Weights of a small GPT-style language model, trained from scratch on English Wikipedia.
Size: 8 layers, 12 heads of 64, MLP 1536 GeGLU, vocabulary 11661, 56.3M parameters.
Training: a variant of Adam for these matrices, 1036M tokens, 3953 steps.
MLP neurons of a small language model. Each row is named by its layer, matrix (down: output weights) and neuron, and shows model dimensions 288-479. Each number is 128 + 32 x the weight over its row's rms, rounded and kept within 0 to 255. Numbers have three digits each. A neuron's up and down rows have the sign that makes its largest values positive.
A block is one neuron, or neurons of one layer that tend to fire together. After each block is what it responds to, as a language model described it from the Wikipedia text at the highest values.

L2.down66:136106069059152140144172132159113127086118114090143112115093097114070182153127104107117129087132146054133133088127114153126153133176173135112134195132151179105101174101164175140094128075167110111148095123110112100121114185166088117142166117165106141128195131092115131205137130114092141122169112136123095144112089116106150134093098129161153127167108147145178089141146140112167078095115174109086101101110121138097106118108120094118053153127112102083129143166093118154155141174140168159118097110116109126152082101054079119148175205096147154182152137168190073097105179091128071128
L2.down460:139120105161077117187154092135121114086140128150135168161111178099132076110107084168131116074071140092146124141136136116112140140142114091111120146151116117111127056085100139129082110051101124140080161109106147067077109109098147175154131092206138124095107137097147108079089122104145172133104169098113111184203068061073128118119161093139170165130142106088187078127065126118184115099107146146115097124117091152088116122179134153089062192132149079108106071131156192109126148197143097129144114145096162134088118146109118167138060144163135149104160128133143079141120176088151119075
L2.down848:177109073159203147112109150108112140126134116155124098094134107108167122146101183188076124207075214136148045146149138123095186078124097104072128182119070094106126114082122161127073111084092160106132116093117109083131106136140119106166147173167185079150065104122113108158136116110150119140159144128089110133153124125175112141119109143112146062179101120106098121093081158130167074151106128110121111091109134141132156113179058073051137124144153080141168051088149100179147162149178096195145109158124149098132109126104134078134101139111138122167102108083130139145122173073069158072
L2.down906:091131081147190118118146093087120121135154118130127139104166176146130111148152154116103125094113141079149172160131125131126181117119115128179140123174136069135160040177125137167112167109102151186137165101177158170086117123132111130157068114188151123133160153089161099187131110135109128152097085112110132147134105172080129102111148151178101133064105165151130034090034134157131156111140081154152112129085172149066159101111174176133098131156189146145085143135112117121110131147116140114127123105140118080108134065165108143177118115113082164207108198127170129111158088100143147086
L2.down1101:162109138109176094122140144156109164156110104110080152115143188148132166099059166134135105188141091122074119134126101175078141135183106101110093140170080117136132057077111098169158130125071150099200147115135170114087137160145060141134126178088098160165137120085097142112126107088156200163108214118114146121082147087150091094118114109129086059135105128078107078152099153130180109136029078146122116084145138111181136098190123161129148168075152137169137176100118113100121089126140153165124117080068129162137098122132126161160137144109070134136182180091102173124145115161146160120
L2.down1124:153133144114151132099120124156166201143170122103067087082173172162088112111152066109202122164173144082132099096156150168067107110149118051115135138146135129118131059184193218099101091132120117158144140123127131087098123133139070192133140165137094104098152155140067111115148119129048146115103114143123080112163160082113087137072087138097117117161140150109101090112148111158161100106130133153129106095108183142126105190053128110075150169106200118181045100102149132142108182133164109199129111157143134114147140116132125063121095143133127096134096124128090113175056103103102176124
L2.down1242:139139119199090116147160120152070150169126185201129146069114200120069105155138106117081084113094195157184059183147150125146140170157176107125135142114139123093144040148178121154101103125160129103125098147155048151068174124115063144149129165143155136109149139137074134161095114078113076126149120117153108120119081180049079166198114144143086104073202102125177105127167117110139164147098134105163174093107135145104175132145174137100149124163123153131082150091134104087107162106113094154145118154064114108101112064147163152085141144164149120131146108149086162093174166142129127102
L2.down1456:154143097148102117205129120116134194128107148112145110098157171157111094112138143126075141127074139129125137041129136162115147186128110065141156183126078084156150139136135110158140067089110183201182161150121086171140136121183106115191163116099140145096179164096101152142076166112112110098075119159106107151074144178107160118158157171097137102086170133165170168169142145192160112122123171157111112136152149104110136095158117124112121082129151095126122144019103089132095094156123103136135101086167126135103160152181112082153097114110104100144134103109121175125067115120143172158
The first digit after a comma, period or colon inside a number, such as 6,618, 19,000, 1.6% and 39:19, in counts, attendances and times.

L5.down1244:112090138110105107126119119118105134136076165216102072092096136103093120155115167114122087091139160114032098143125155140197161104122128154115075090151111107103147157134147104165177144154124141172117152079145147142162112197144143149118104107076112096140172148087119138100137150150133183166116175186168121114087122093120155161103144134152134194097121061140145148106159127128109151092094097061162115116070111156191144103142225130091098132088055149100131115129155097141137148080140118113134135147127184114159125103124072146108111148159079109163175143123135117075162128095157110096
Final token of a place name, often a college, team or town named after one, e.g. Hawaii, Vermont, Ex-eter, Oak-land.

L3.down144:148156061142104119107126159112155119121121170113140164195103127130119131112166159091110120068108107134129078061156145152110167185148101136189110137087113138139104132095115086137087059171113142113127128147155155239140093115141172118069202118138095175123121169137168086129163163163145111200195137142115135129130103075098115137135141110173148068162155108102119124151155170127166082093152122108149126125059169172118077105148131145149122145135179106114137165148092142151107147128164122140220127093081134079124112126159112110107096144147151165062143106085228129131146110077134175097
L3.down224:060138154156159129104144080115076124147152144088148142135111098164156144134146137156152113129062141098134104103052127167082105147152107173146102128132195187140113117115182122074147138126169092119147129142148143099159135137101177114111085142162132167147121159098102132101176046088113092168123130060172145098120108136131103109147189141112114087094156089094159154142160096119016169148171075168138179121145135158098198182110099099111155165084116102162139112059157121100133160121145146115132136117090055172084106128099131150117111110128125166138123166121112131108113100162126133125
L3.down362:084073167228132103138142137169131112069071104140061161170133110137137135133145095116200167141179198111148150138105116127099162127132110103162073165088139089118114103209133113084101191218141102100091071091135136122186172180124087124130121156100159128134099174137110082057130163133143147180118149145141120132092124129103115117144096124127119149187102110128055110151125118095124143097101148162067128109112082110125118077119118136138173120117143127135115131154131114103079116104105103119150153131154144107143163198169114089080090096217054034121118137092170144122168136140140126117
L3.down494:053117093100112139164117139135156165195125088148101137117171109130154080177126162152105092053150114090131089178155152162117162101145118109137097121123179170096121118080089126179106140136129109142094199160097139102088126133150110152128196131087097103110174106161148110114129155088142123105078076114144087055130123155087055153172166130112060158108120136121072107109099123149124143045146099136130107128102085080087099114146142192139144185107156148106107110165134106143102098117116169163184134118135109131186113149148164120143178127119132128087187125190189129164121140152144116115
L3.down803:145138147162204099147151202134118209120172126133181167094126192129150178183175175117161101165163155046128182114120123162086116106077158154122013150106152164103107157091181124115129133125175177167182127090093148120125137114114137096180084108114172077137101131123181120123116086135081173137095173130111093101186150086166161081115111096146160162151174139141088160153136176143146142125125131137131066057107136100114172113154168111116118122145142147113091082122149111086115083120152122139051184144083148101100081162148089146097161113137127129145157186174110142105150164088129039182
L3.down841:106118116163110167126164117177153147101167127158095094137116123137121184169157092159131069132128177152140097113146107092087101104144090141145168119110101155075094177095128163134125103116087157095137153153106125099150133094146164151148082083114144065092123103203157108085135119091126161137169148167166155117141144055106153147106143096121095143117082103079123158155104120155143165132069095089155158112105089122153159178096151182154121121115124130110085092129077085057165086129119121147053160105075100141067095109109140090140146146120145167178116134057121137153141155125109122086
L3.down1029:051104217114150173118116106099172178132138108141140056138108149116141100160098091166126120136159150125159146208200094084120113184111105100127082153127158109090165109055173095150101139160098105162194160080136118085176118123117042161120120096158157137129126114204134142135064143126115152098162159163053160118132063099077142179088127092167089146117125105123147112120115165155108146068131169133123091068111084180075152140077094110133115138150115163120186119174190119163148121168144124097101191061134122195133107157178133128126121135103183168123137146192135110158153119185172100156
L3.down1315:122087131128162111135155181120138145064093155162105218099155155088149129139140139143095168147070151109144133172162094145081129095130132113079144102162150144110143141144109105107140150068096139130164106124106133129118103086117086168182054144128119103221108108108127113137123170089086074136132147132147157149085047141123120131111160150153151121175162153155179105106114166164132123117143119172114136080146128117129138103160112145152069091067117113095103079139136096168161145074117134126167173158099148178125138115147131131129048088148080114081097078161107125141095130116129101134
Single capital-letter pieces, mostly D or O, opening a name, symbol or term inside lists, tables and chemical equations, such as D in Dirty Bastard, O in O(3P), OSMR.

L5.down38:141148120143161112163116131054170109138120158121135097152143184103142060113107121118164184125110182112115152133153120149118088149123087122146092082175096151145115132154136177133089131106195120179141130115088166130140067141164138134084097147120119159176109201139124181115125102106124168149110130124138162000146125103157109130138064097127141134102108115123125117095088137118127140139130123103182128131128150135126117085115107150115132092144106070195126130120158129095114198048151128094114149135173161116131131148086153142169132136103141145067121131136124126159071104105125204123
Decimal points and inner digits partway through multi-digit numbers in tables, coordinates, votes and years, e.g. 11.5, 6,123, 2011.

L5.down1510:165150129156145177116092096174122101129150135069112119166151116121164092145100098111108122106109189132074172136104097190139101111164026119104100135154169161137115122141046100106111121109119123146162105198173096111131103146072154124157116108143064104117118138108159089124178119162131101138161081114191160189131151143134133165116106136131160190106143045144101120092096140181081082112095090143134183142167072111172117101135163154069163096124078144127118068147136201080148098117145117162071159157173087109112100103109056093136153123144108095093110151123098124137174134133157049126
City and place-name tokens, often word-final pieces after "in" or "the", such as Paris, Sydney, Copenhagen, Halicarnassus; also the word piece "or".

L5.down183:094102104122150117128215142099125147142139112063070133115141133102129149139134145106158185098119128110161170162151159169123156153113131153168166146093095126164119144170076156165164207100203091123195117117155080108112185147112114120125105148121120112144147144142125105163134089155119168104152153177192092153106184133192154153100126131107109140070108151154101119034145076117099115196156107136150120069154100199154167164141113109142161163129109097163145164127092151170138126148104100177132166148114109158099083124156114129110163135094145113117131164144134080113101164103110173166
Fires on short pieces in lists, tables and formulas: chemistry symbols (O in O₂, σ), table headers (A, ATT), first-name continuations (old, ando, ward).

L2.down23:117144107200130109147157141141097144095163113090126128168173116141074193151125125125162103197124118091105143105136141099095150131128142100130127102110112127128133148139094147102173108095075155128227180109106133117169171197121156094152107160135136168127152103152123123123143165128142120088136113121129172165145130140119159125110110139153181105113147106093148100108119178091127162144102185128149101138091116139121115101161120116122135175163171070148120147101117158150131153076111109119130110123094120063162095176117127128148151135138095125185104128140102119132070072172164112051
L2.down347:135101153138099139181163124176193147102123132101090156152145193092098174051166163166161125103125147140089147117067175098134160108120120097143183113112152113124085126133137074124113093090143125174129092114112124161121118099093134111067069141104124091131133154103125082172128147093171122118179094080125100216174095135126144151094083098112083109177190056113114196140141107121109154169162205107118170164168125069119116170148123082159070145192099157139093168140157126092103081136121068216094129127131116077122139200102127087114167129128129085120147118154092133188111108140117085168
L2.down679:152132159076032124113103099167104143165117134128129114169112089097172145087183128167137187086170161095141176168121160103055138135108091074106155135078116108087117065120197198097148099081123146089123161193109148093046141101090151111132139135151098102111128115121139108162162111170120166071162125095090070125113101174142106107081154152130185108142099115119133185071121068132122126165135188144119142086136150153091145153168078137076092185126098147148124147161129132151102083086175136207142096134162096091107134167156145111139098170104163143174145158157128149167140147087101155147
L2.down682:058136174130085069086134099165151146137132141046150141153108102104105074121090110160130093123157145105191167130142181145111084153156118093105169115109155154140152105090192133035111124129087158089140134076110183130077155134146152168121122106076120146142142148162145104139093091114089072150222089104188132133125111051098120100116116172084141103095161124073165090150156075092123205143132114085076131131134130077114075139108115089146109094135108168139069137088101148095143117036167130162161123138134176114152099088130133120108166137111118134161113083084053109139155066142098131173
L2.down849:155134118112094130149133162137139127143147109137121151162113092137144169147117168152191107148124156187117069069171146201158156091122130095109124120148117141157136120085115152112104119144090153114089149151119070110104139136109119076068165146088120139137101080165104090138150119120117106150165110075091134147146116105139123075142090133129125153117103112147079117101155153058139175054086133093183126152076112127159115091202099108123174123152175133114151210116109109158150065150066152199154143100111161077139102092069130134074103163151104103090135137140129114140139187084149076146
L2.down942:128056065078103154124153071161145138138118137088123139134114177120116125092101115101159153146144099083129156140185185157100152162196101113107164127169132124147080081151088147111161168144131147153133133157089169157104110146127161139081163134087110080103098116089160124132122216094159139045132159138068100194112129144178104136110156114084135114179180136165103183182156089133128131109121109149101137098187147121071124118141182115173069148164118158195112153125142119100143113093103090138094201114149197101127120117156111127113145113164078082155103109174080191195103100169120113163
L2.down1098:148139172150155162149146148152148076110078177184102102122068105152149160098121148124129120188107092150161095131108173123103158105119116078126092113103110154098081117117140128115101161162113136160092075135115093147141166100135110137158163130149157109112095133060112135161157096082148111184187118112149137172113150103114063101082140046111170081144151145172119101115160099150105106148146154092154096138122157106083136142128103101132090101064104109075140151078166096144107128108132157099169114138120131091095158125099115138148152169114079128168149139137126136143131143191120085075
L2.down1204:143043095103121171209109069175177065064148147177090189134122136121106127136126137091111143156105056095109069211146164110113164179095105115088160085108140092083079159140181114206141132125118137112097066104150127127083118156133149086136102126152054176087078063072155119153165138117155058122117152090114095139184098114109067121097155127147099134150158078163111123149109112143154123141094120094103139088117162101133073163182151050088090129123107131155133107099131094141109138159061070085133153065180161155120098106130096186131098165186143139122185117109113141042148185122103108086
Names of cities, states and countries, usually after a comma, in, of or a table bar, as in Frankfurt, Vienna, Connecticut, Pakistan.

L2.down96:124130071117040109134120165160094158088072133136147137106123133053132122179143098172104113131126149076105130169144128078084148220167125142130148127086118201117102101109145183135100090160034042135077131180141157138106113092154148127149085083107145155114110116069143065137132118124135163116118059145159169117145127160125153125119141119173106111095093138132114152120098147139070177172130159112100120129135127122086139103172136196095114094085070126138200073107176146144074135063122115083173090106049102138148134168118156177157127133147163105135118095080113112111110116134156178078
L2.down352:113117116112134119079169132107164158184074151073188108097138167125103125185076130163151113099116175108104116155173192104138146189095091128113114161108136106127122103148159111146115129132055118173116147117154130122146127138169133192113106118178158097116102201108190151162122091222120129138138133150101159142181235144139119121101076141146119092075144131170187114113112108103098081102096094170173122089157147127130083137107188092123063149040101108147103112152120140150133089137152151118130058155108115146120169095153092084114117107101164151133133168113091126178139068135110151148
L2.down514:149198096168112151159126122111108144126092176132159166122088158100129138108100089159092118106110129082182145131131138095134115114151091091123136185162146096167154134141170141131124099164122158095114146112108160126139142148119131077132111109166154147117149115110139099093149084177181121158188116154166124205153164120077174153123148173115162070099176157152125174120156134092112144102146119154101167133179096186158136067154099174160153196145151151138180120122088144113105117080162158106107066138091084120143126171088155064149147118151169141154112069126140088152081064133157126113
L2.down751:145107104111093092082047180122113120135124133102148147126092190125090159148154083074138160084170155137112151136116114148042182202128151145120174076084132101091127090069096131112162165092122130146102112151143147122109136131142111111132185172141100134185083133181168064113138127129122069117171097126068149111134175078123159096159097152174082136081131105121038149162135110090108152110128132077118055159208105153141137123153141064185105102115116124187156158105067169121117144083138103205160111160099118122130140071142103130084177086177136085143209097146147135139175161135177132148
L2.down960:061122067103146111102071146127126116129130123167144121069106156141106086095118113117128089187096159139136151083148143117078117122194122189160166171099135084107161138125119104160134141151129058131120164106212138154090127109168160112154160066078084190112169158153134101138091153085134173144167089097119179155136171152162120044132124168181146049049184163103147118137128143146152147196102106136128103120142158133060098147124125160110085183171150121129205128113143156075072188126151088128159116119138142153174095144103113111173146137131081113183127111136134135086101074169155129166
L2.down1221:106134160161078064163075161086162160171102157115108111142081164137080102061151090177073126106150165130069190091096138129153065165162124104118120170149120109156132051135167109118119078136128129183146189080155149122124188219133157145102100061108127143125117098142174137094158057109166120098113122184151213153157117126112163174155183090132148131168149104096173149123101096099114126144133137087131084147202123142137072160100111123098103132144171124164098152126076129132092168096071100113123079153031105103117155135161139114163151103157193154163124149145121099128046086116138149142
L2.down1247:116168088113111075123135118079129186142168115168142068064107117113108097148077142152093164135080144177076092105060125108158130170129187140076104123094144114137094153104122116089080140174144137094108147174140077137126080055138108116153160096121156183107144129136156121103118067168089111111086114050170093118159121172100110073075188155194067120149147092108105116131184129115150149141127134105155131116107126134116182106138150133082117055149068084126146090114132196083123189141121082130160159140146126127126163191140146135140101136120103074118135129196123088128099095162116197155
L2.down1526:129065185181154155117101237168074178149073145095111125119178145102146094158090092139142098118130200133126108152098125153147075111163128087132075166136146068104087076140159054127137083195110166142096149106106107117126162096164103157160165099087142039173177123114145170107123140150145113139182092124103186155059097131146188138117130107120153141150117174143113164116135132071134068117142141147068132126205125138090129130139105119122124146126150151109103097085098160155106173051139057162077142125135115147107166176148159193156140078130119120150107169139144132148062078157139177115
The first word piece of a capitalized proper name split into subwords, often in lists, tables and taxon entries: An(ker), Ar(ilus), Id(lib), Kar(achi).

L3.down162:055043116133124139159163100093087108065110124151148147137130085104068128095047107194192085144124125125123104085153121114110136140071147098114130089166133127095103080169147173172137131124123169082110156154115184108115149154132144142137076111147091091156160106200157231184113153128109113143123142106036122151169070094093108102152124127158100160177105148079054148138168185201159142109135072145099091110166149118175146124160097136099175167128093160091121136086127131056179181134136145141135117081085122112132133082116141149141129141124120106139119122125119150142141117146160092137
L3.down559:175162175124098142103138113147119133120112163135126097111117120104137171162161065134112138142187153117102144133151163121089105114164095141114173086171109106120066151126164159100081135089106089152154142095059107073118114055177106111112148154042172142126154099147144110135123074200149095120122160159112179164112091084136122137152111080129096182151110060145121170160112131108067079161098147151176089176070110171115104208117148119159098075130127096098128112080170173147145133081050133116140144114126165202113140056137123146150123125125071173163115130166122151147084119147133112144
L3.down564:102152130126073145158094098138124183131130102130094130108129149038066123054094122142098120212127121082159115176155128144174129154157144111139144095159110107151151087158163085201118147148160120129136091156111200089043151128132156153146114174129138108145095094186107116092189092144107111163164129156110125181028167191132135171089155117113103091120150067141081114120133133138086166170096134165157144151135117133111104119123183120158122150171135122121092146085155165152130097169077167124068167103145121095141139065081102156149129128087093076168128094159145150053108144140111090108
L3.down1088:097176090113084151100175159115117093139107131125135193119107154117138175069113151159154047117120163219063053154158100133126129168137077067126070186106174134124117141143095170130106121056128135201112092122168095140128137158135078165140105145070141123134091122124109147191130137175152130146192124103158147139141123068121131186128126105160134122159097081152160152121168131135107165087107157108121114112114190106149093106130172090064132140136114158143100155144153106109099100167179155106176111126122135033131174084113061143125171135151139046097157142120071109108160181147128095138
L3.down1194:115115098133117143201141126068102145167077115126153127177164151155125123141131110131157086132105137080098112192155068145078124122149069117154134164032128175121116153129137126133084082107183153165112130080125134206121134172168144133058179132128119169124050150142147135156125163096155166121158191110128162163151173138166136101086131143132172124110116106159139131144139137132115129100118127129149174113154145131132058130178146109122126172115106132118156146100163125154136185086167092143120173121117183099154088178081125081116127169178145165145123136055179148104133123132164096113
L3.down1223:142201168129207141056178125132099083088095141083133145095138099104140102096190153182073109138147129181164114169092066185171112107115081152108167114151225109138138140123125136118147134138109149170121114111134137123162125100123091129110134095119098116146142115128151148118104166145087160123137136051112082107087033049144093148115104179055119089096152104174141157167100124137139182116098168075141114107135133195126174133109177087114094159066130096105186118150115103145171166166135112107072206143105103072103122118105163148165157115150030101105177152125192125095103115104117094135
L3.down1349:093130159189126124134079103152150057141075140115087164145095152144127116091115162136180114112166127157104164173127162128073104102154078176124105142136174089153148196125147138105087148095118160171129096163135128184060161167138164157149111127138101118128122099067140160160128163077104120100124158051142166141149152111026059098099132105060154189121166148082148165079105097091112198110145112089072137123102112181158171111120139069106116072132089094117143170134115105114114125165156121140115139144090128065116161098118130106065174124099146129188174136157086134137123066211170129098
L3.down1441:151140155107116095140137157132117076112131145096129183108132166138138100148083097090110154099152142113101064166203144118168099134109096149193138149114160073164052142161112123136101165089097153114124125129125133115112101122049118132119095158083126113143144126136172162146175128127162128182139137107164125118108126087141137140139099145102104075087136133115159207089159111131140188182094112114173071076139172081148099102153204193130093146119142129191095131115152132116091168209101126166104138102096098095144214133118141140156158047092128094131106120127117114109194131148149113187
Final token of proper names, mostly cities, countries and taxonomic family suffixes, in tables and comma lists, e.g. Stockholm, Vienna, York, -idae, II.

L2.down159:134134100133119149081120117126161098173109057103159121132129155162114084144125116099127148067181114120170152105156117143144140199107094095098131142112129157153131087122088191074099182114183156141104072117115130102102108181090129148077154174159127153153087045095155090167077119142101180065145083059159105130160064068126106113124058114192138093098112189107098139085113139165106152087055074154100132151151075125164150145161189153101132210131072123149106135142101187158139095166119137132140128184090117110072135096068146134124119157119073116129127117145097123085144172179178081067
L2.down551:157182101106058151150198168062111104140132102116160165106093110126148086106064157129069153088047130180086127161164052123123154157112184141169125156106140101187139182119142173122124117107171193118121122165140115138064132103110159098134128182118144097140105121150091084111151095124156125136176135142146149090139151104009143094117138076164123123128113158141130125155127168150143133153090101136123135055122126150073133092133123136203128210139084077133095122130088180121144130104077136130137134163124100086136123097111056115120153168148103073176155146111049201100201177156149067074
L2.down724:069161062106126149143133149151103100026166079136082194163142140094083084103121145144082126124126094117163127102106069152147128149125130123126091131123108140156113143160189165158107150084131168078151170186121136103051185153093157071047140136145139147116182048087172096101173143146082147116110185158159109110094192167140116157062142142096126170171143138074123142119142132135088124082098134114087058109139156140093155083126152183210188144120181118113094160113122160118109163130108088137114138138081117107128099187124091157106119133168096157160114101139116159183072103161130151098
L2.down728:163118123151102149063115114131128111085135124165123163166163145094122121121137201093084130154119151191115123160132151108134087106103166093093117119130109114144068151124110167134103044117136163088084090157215147103075098134144162130085164124117161143106178126156077133092139108141155155188137077091127099128085111108168143121143118098145131099081135168155131158077160137130187111039148154055111139115114133115099131103148112168136111168168121104140130181155108126108154141163085135130110119132174096091108111077140105150061156146163116086110162116111129218161131168156164146148
L2.down797:147158151127161109071188112117083112098151145115079146123161095116157087183117148173166123106127181174078116102112111153113213137114098090149171165099108182092138137137122088108086073076087136060136083200128144105133109119113069147156146126162152160111125078160098132096128084131157127128127086130143121092134080086109139082156128107173128081192159160116111145116195108148171178077118129173161155113107126134158129099138136146127124203111151115157176160174068121124135189109158178095102117187188173117141127168186190140116141154138058114076105160121147140131133173119107151108
L2.down801:158119082153114076102149157183128106148165111120175118051138126091165130168132147149121105074132130154129113103117128123127151113148144135128096036096107149052113087061128143095119154071154147138124143115156095075096123160115151150146112089138161104126114107150074070136105108143107097179122133161198115124128174120098128112117083098167102117070140162148131090150125143151149112153113164202181180105061092140175166110118115133120145129104198148123149124171062121082214097103168129124135174150079054088109101114115120182131112151137162137072108125130163175132111174111169138158
L2.down1086:128149123139118166133128190143172100111132151150127189189141127158168123111091202148104092076139124164116109072177080117157111112133165136129126205141078116155126162191119132197115148097115095149113138166142157121121144072132177120141145134127105182138104168157040188075106137082112097089143153172089166096080163134121058099110126144129166162104182079156105137160116171102143140067118144113138086129084226090079212105124075117125161135159120190174129180125122142156183121115152154132138130080081153120141141123074120154114119162132179107140118064130103142097100119172066146102
L2.down1434:154115131107149084074123188126119142139146146134128141098134070081196142096087175093087119124141160095103084129141116190135136070151117197091146146141126166141093101179128110121186155126133195123115102191126141121167096072094122115142144129110110149173102064128135152117096139153160144135117145120167110080120115144146130161112192143152088131158137091123136115106106076104035136153100088121148118150166176153073110147121131173098111207107143159135100087139149175135074139090049136096159142120105177181140131168174145191135146127106073166096091133127223176137142113161095135075
Fires on the final part of a location, often a state or country after a comma (Cincinnati, Ohio; Sydney, Australia; Los Angeles), with weaker hits on date parts and list commas.

L3.down107:145147127134168101122138114126132205116086109068183144101140126128093105094141127125153144122158094165118158104094068148135120211149161161186163119121119124179134156170102129194151109158103126104222115115133167124124094132096125134195099103152160134103106138139076170128144162083145146146232143121095120142113196106141162144168125134159137109170123145120139092083145135173179134175158097088147070082065150193112106149190102173165159141143154124157148136130108136140167097101162113112135135187148098156125129110136148164108084104159121049142119127052123125089106095081142087115
L3.down147:160073147132064142160105130122126181110088126137119031124140094160124109138120116130118101144143191084124119109112082070070077092156150102110146113121084154104084112104189131108122108147123163140118139098187158099071111192115128146158110128036109102149121128106095105115145136131108127142114123093126161093120129087126171136059150099137116138149167131108100082183081129051163154125102085181160155074091093131184175111166153150099195117102143127134085139118122144060179181143189090174121163134108134192088159145175183107094172133142077135139112175097139177140115125125114152174
L3.down202:118106039169123162046079104111121138080152121146090133180117177121172134088123070152132176149124129178129111108167166142156096101074171115120118099125152158143078093134151110149126125122142106153096114088146103177148114126134054110166095154148143130151113121136107184152134154170154157170089172132154202176155140114142160104096096086075146156140096138112113117127104174106125145145144151166094085157107158092145106074126147166183161045086126088196093129161138075147116157075135113043137118115160114124168104123076138124147121087106101102070092076126178137072110187154159141132
L3.down300:131135092130112145070126153124181148173129103156147137096092110147094144110165145147118113153113102054116127154086156163064156102091164142104092132092129122165137132174075166150124180129140142171150151166154144190096159065140086162116116119156155133133165067161088153110078161192175187133246124153154142138077107162099129102221119151070148101142149143113072130116071105125098178157164133067157156159127115149105171156100159078165171092128080107072125138134074228142126071097111071220121122101154142081139141183124129124109178120120126121131111135124158157114123160122114126145
L3.down475:183152082126163151134138171120076113075124142130132093083135203148037109129099061164113091141108097070129189064135143083093158122104162141121093152152131067111076078131178098124120170136102128140146176143181177097108144131142153190117176126135127148174072114139133149170154114112176135126106178150108133096161110123142144070133109086117095116113175152145188097185184134173157146166135158122098195167119108083104170173147137110178103133140176130132162147139112130048061138183078168133172101141150149134117166084129083166122133143086162059139128126150108117081115106093142108149
L3.down827:126089172112074223119092140134101195163163135130087095160173131148119186214135109119181161105101157106157140192162072140163130125197160190115154176110125142114116095096129144217157150121122152061110110167121153151148113135081125093155141110129122101048100133176160104158133123116142164129185092136130136155044065137086109126155140171114199118080138145129096084148184122086119073059190148097124131069162148110134136089144079086112210145150169151163120082166122161141113129123093128105155129094125172092191109115121159116097138063133063136088079117140162113119175123118131103148
L3.down879:170086107085103131103173130119138163133171134122088139160166126135138188134148106142142121129145089057115103093088117171078133172122136118061131128166155088186121073133124082072145115117161151142150102175120121105123124126133112070134089085098125162123136142142145148189126128179165120135129107204068153107205112088105066142124024159124108157047152129112125175146100127114096154132106143121129108139098145135100149095122145068152152117114194093194077099154083043148141136024125088082154092155107193123083122117157118127186109141142080149114131139096143133065124132106138112118
L3.down1137:127187143133103153126154080084057126190097110127104167212110170114137099120116110134150130084166155123168117160117127135146136112120132162095134152146084064196166136188113089160117156106115128112173100105150117114180084102125171189086161113164109131124133055103067148118137166162123106089146117057094103116136119126123133109153145142140106114102146115119168148112116137076136145102194191055137096172176185103157132135130130102148139128174048178129119148148141118115129087162175172085121089123134145106075078099115160124140126111111156065138143124135100142145173131123132182086
Digits in the middle of multi-digit numbers, mostly just after a thousands comma, in counts, populations and money, e.g. 25,0|00, 3,1|66.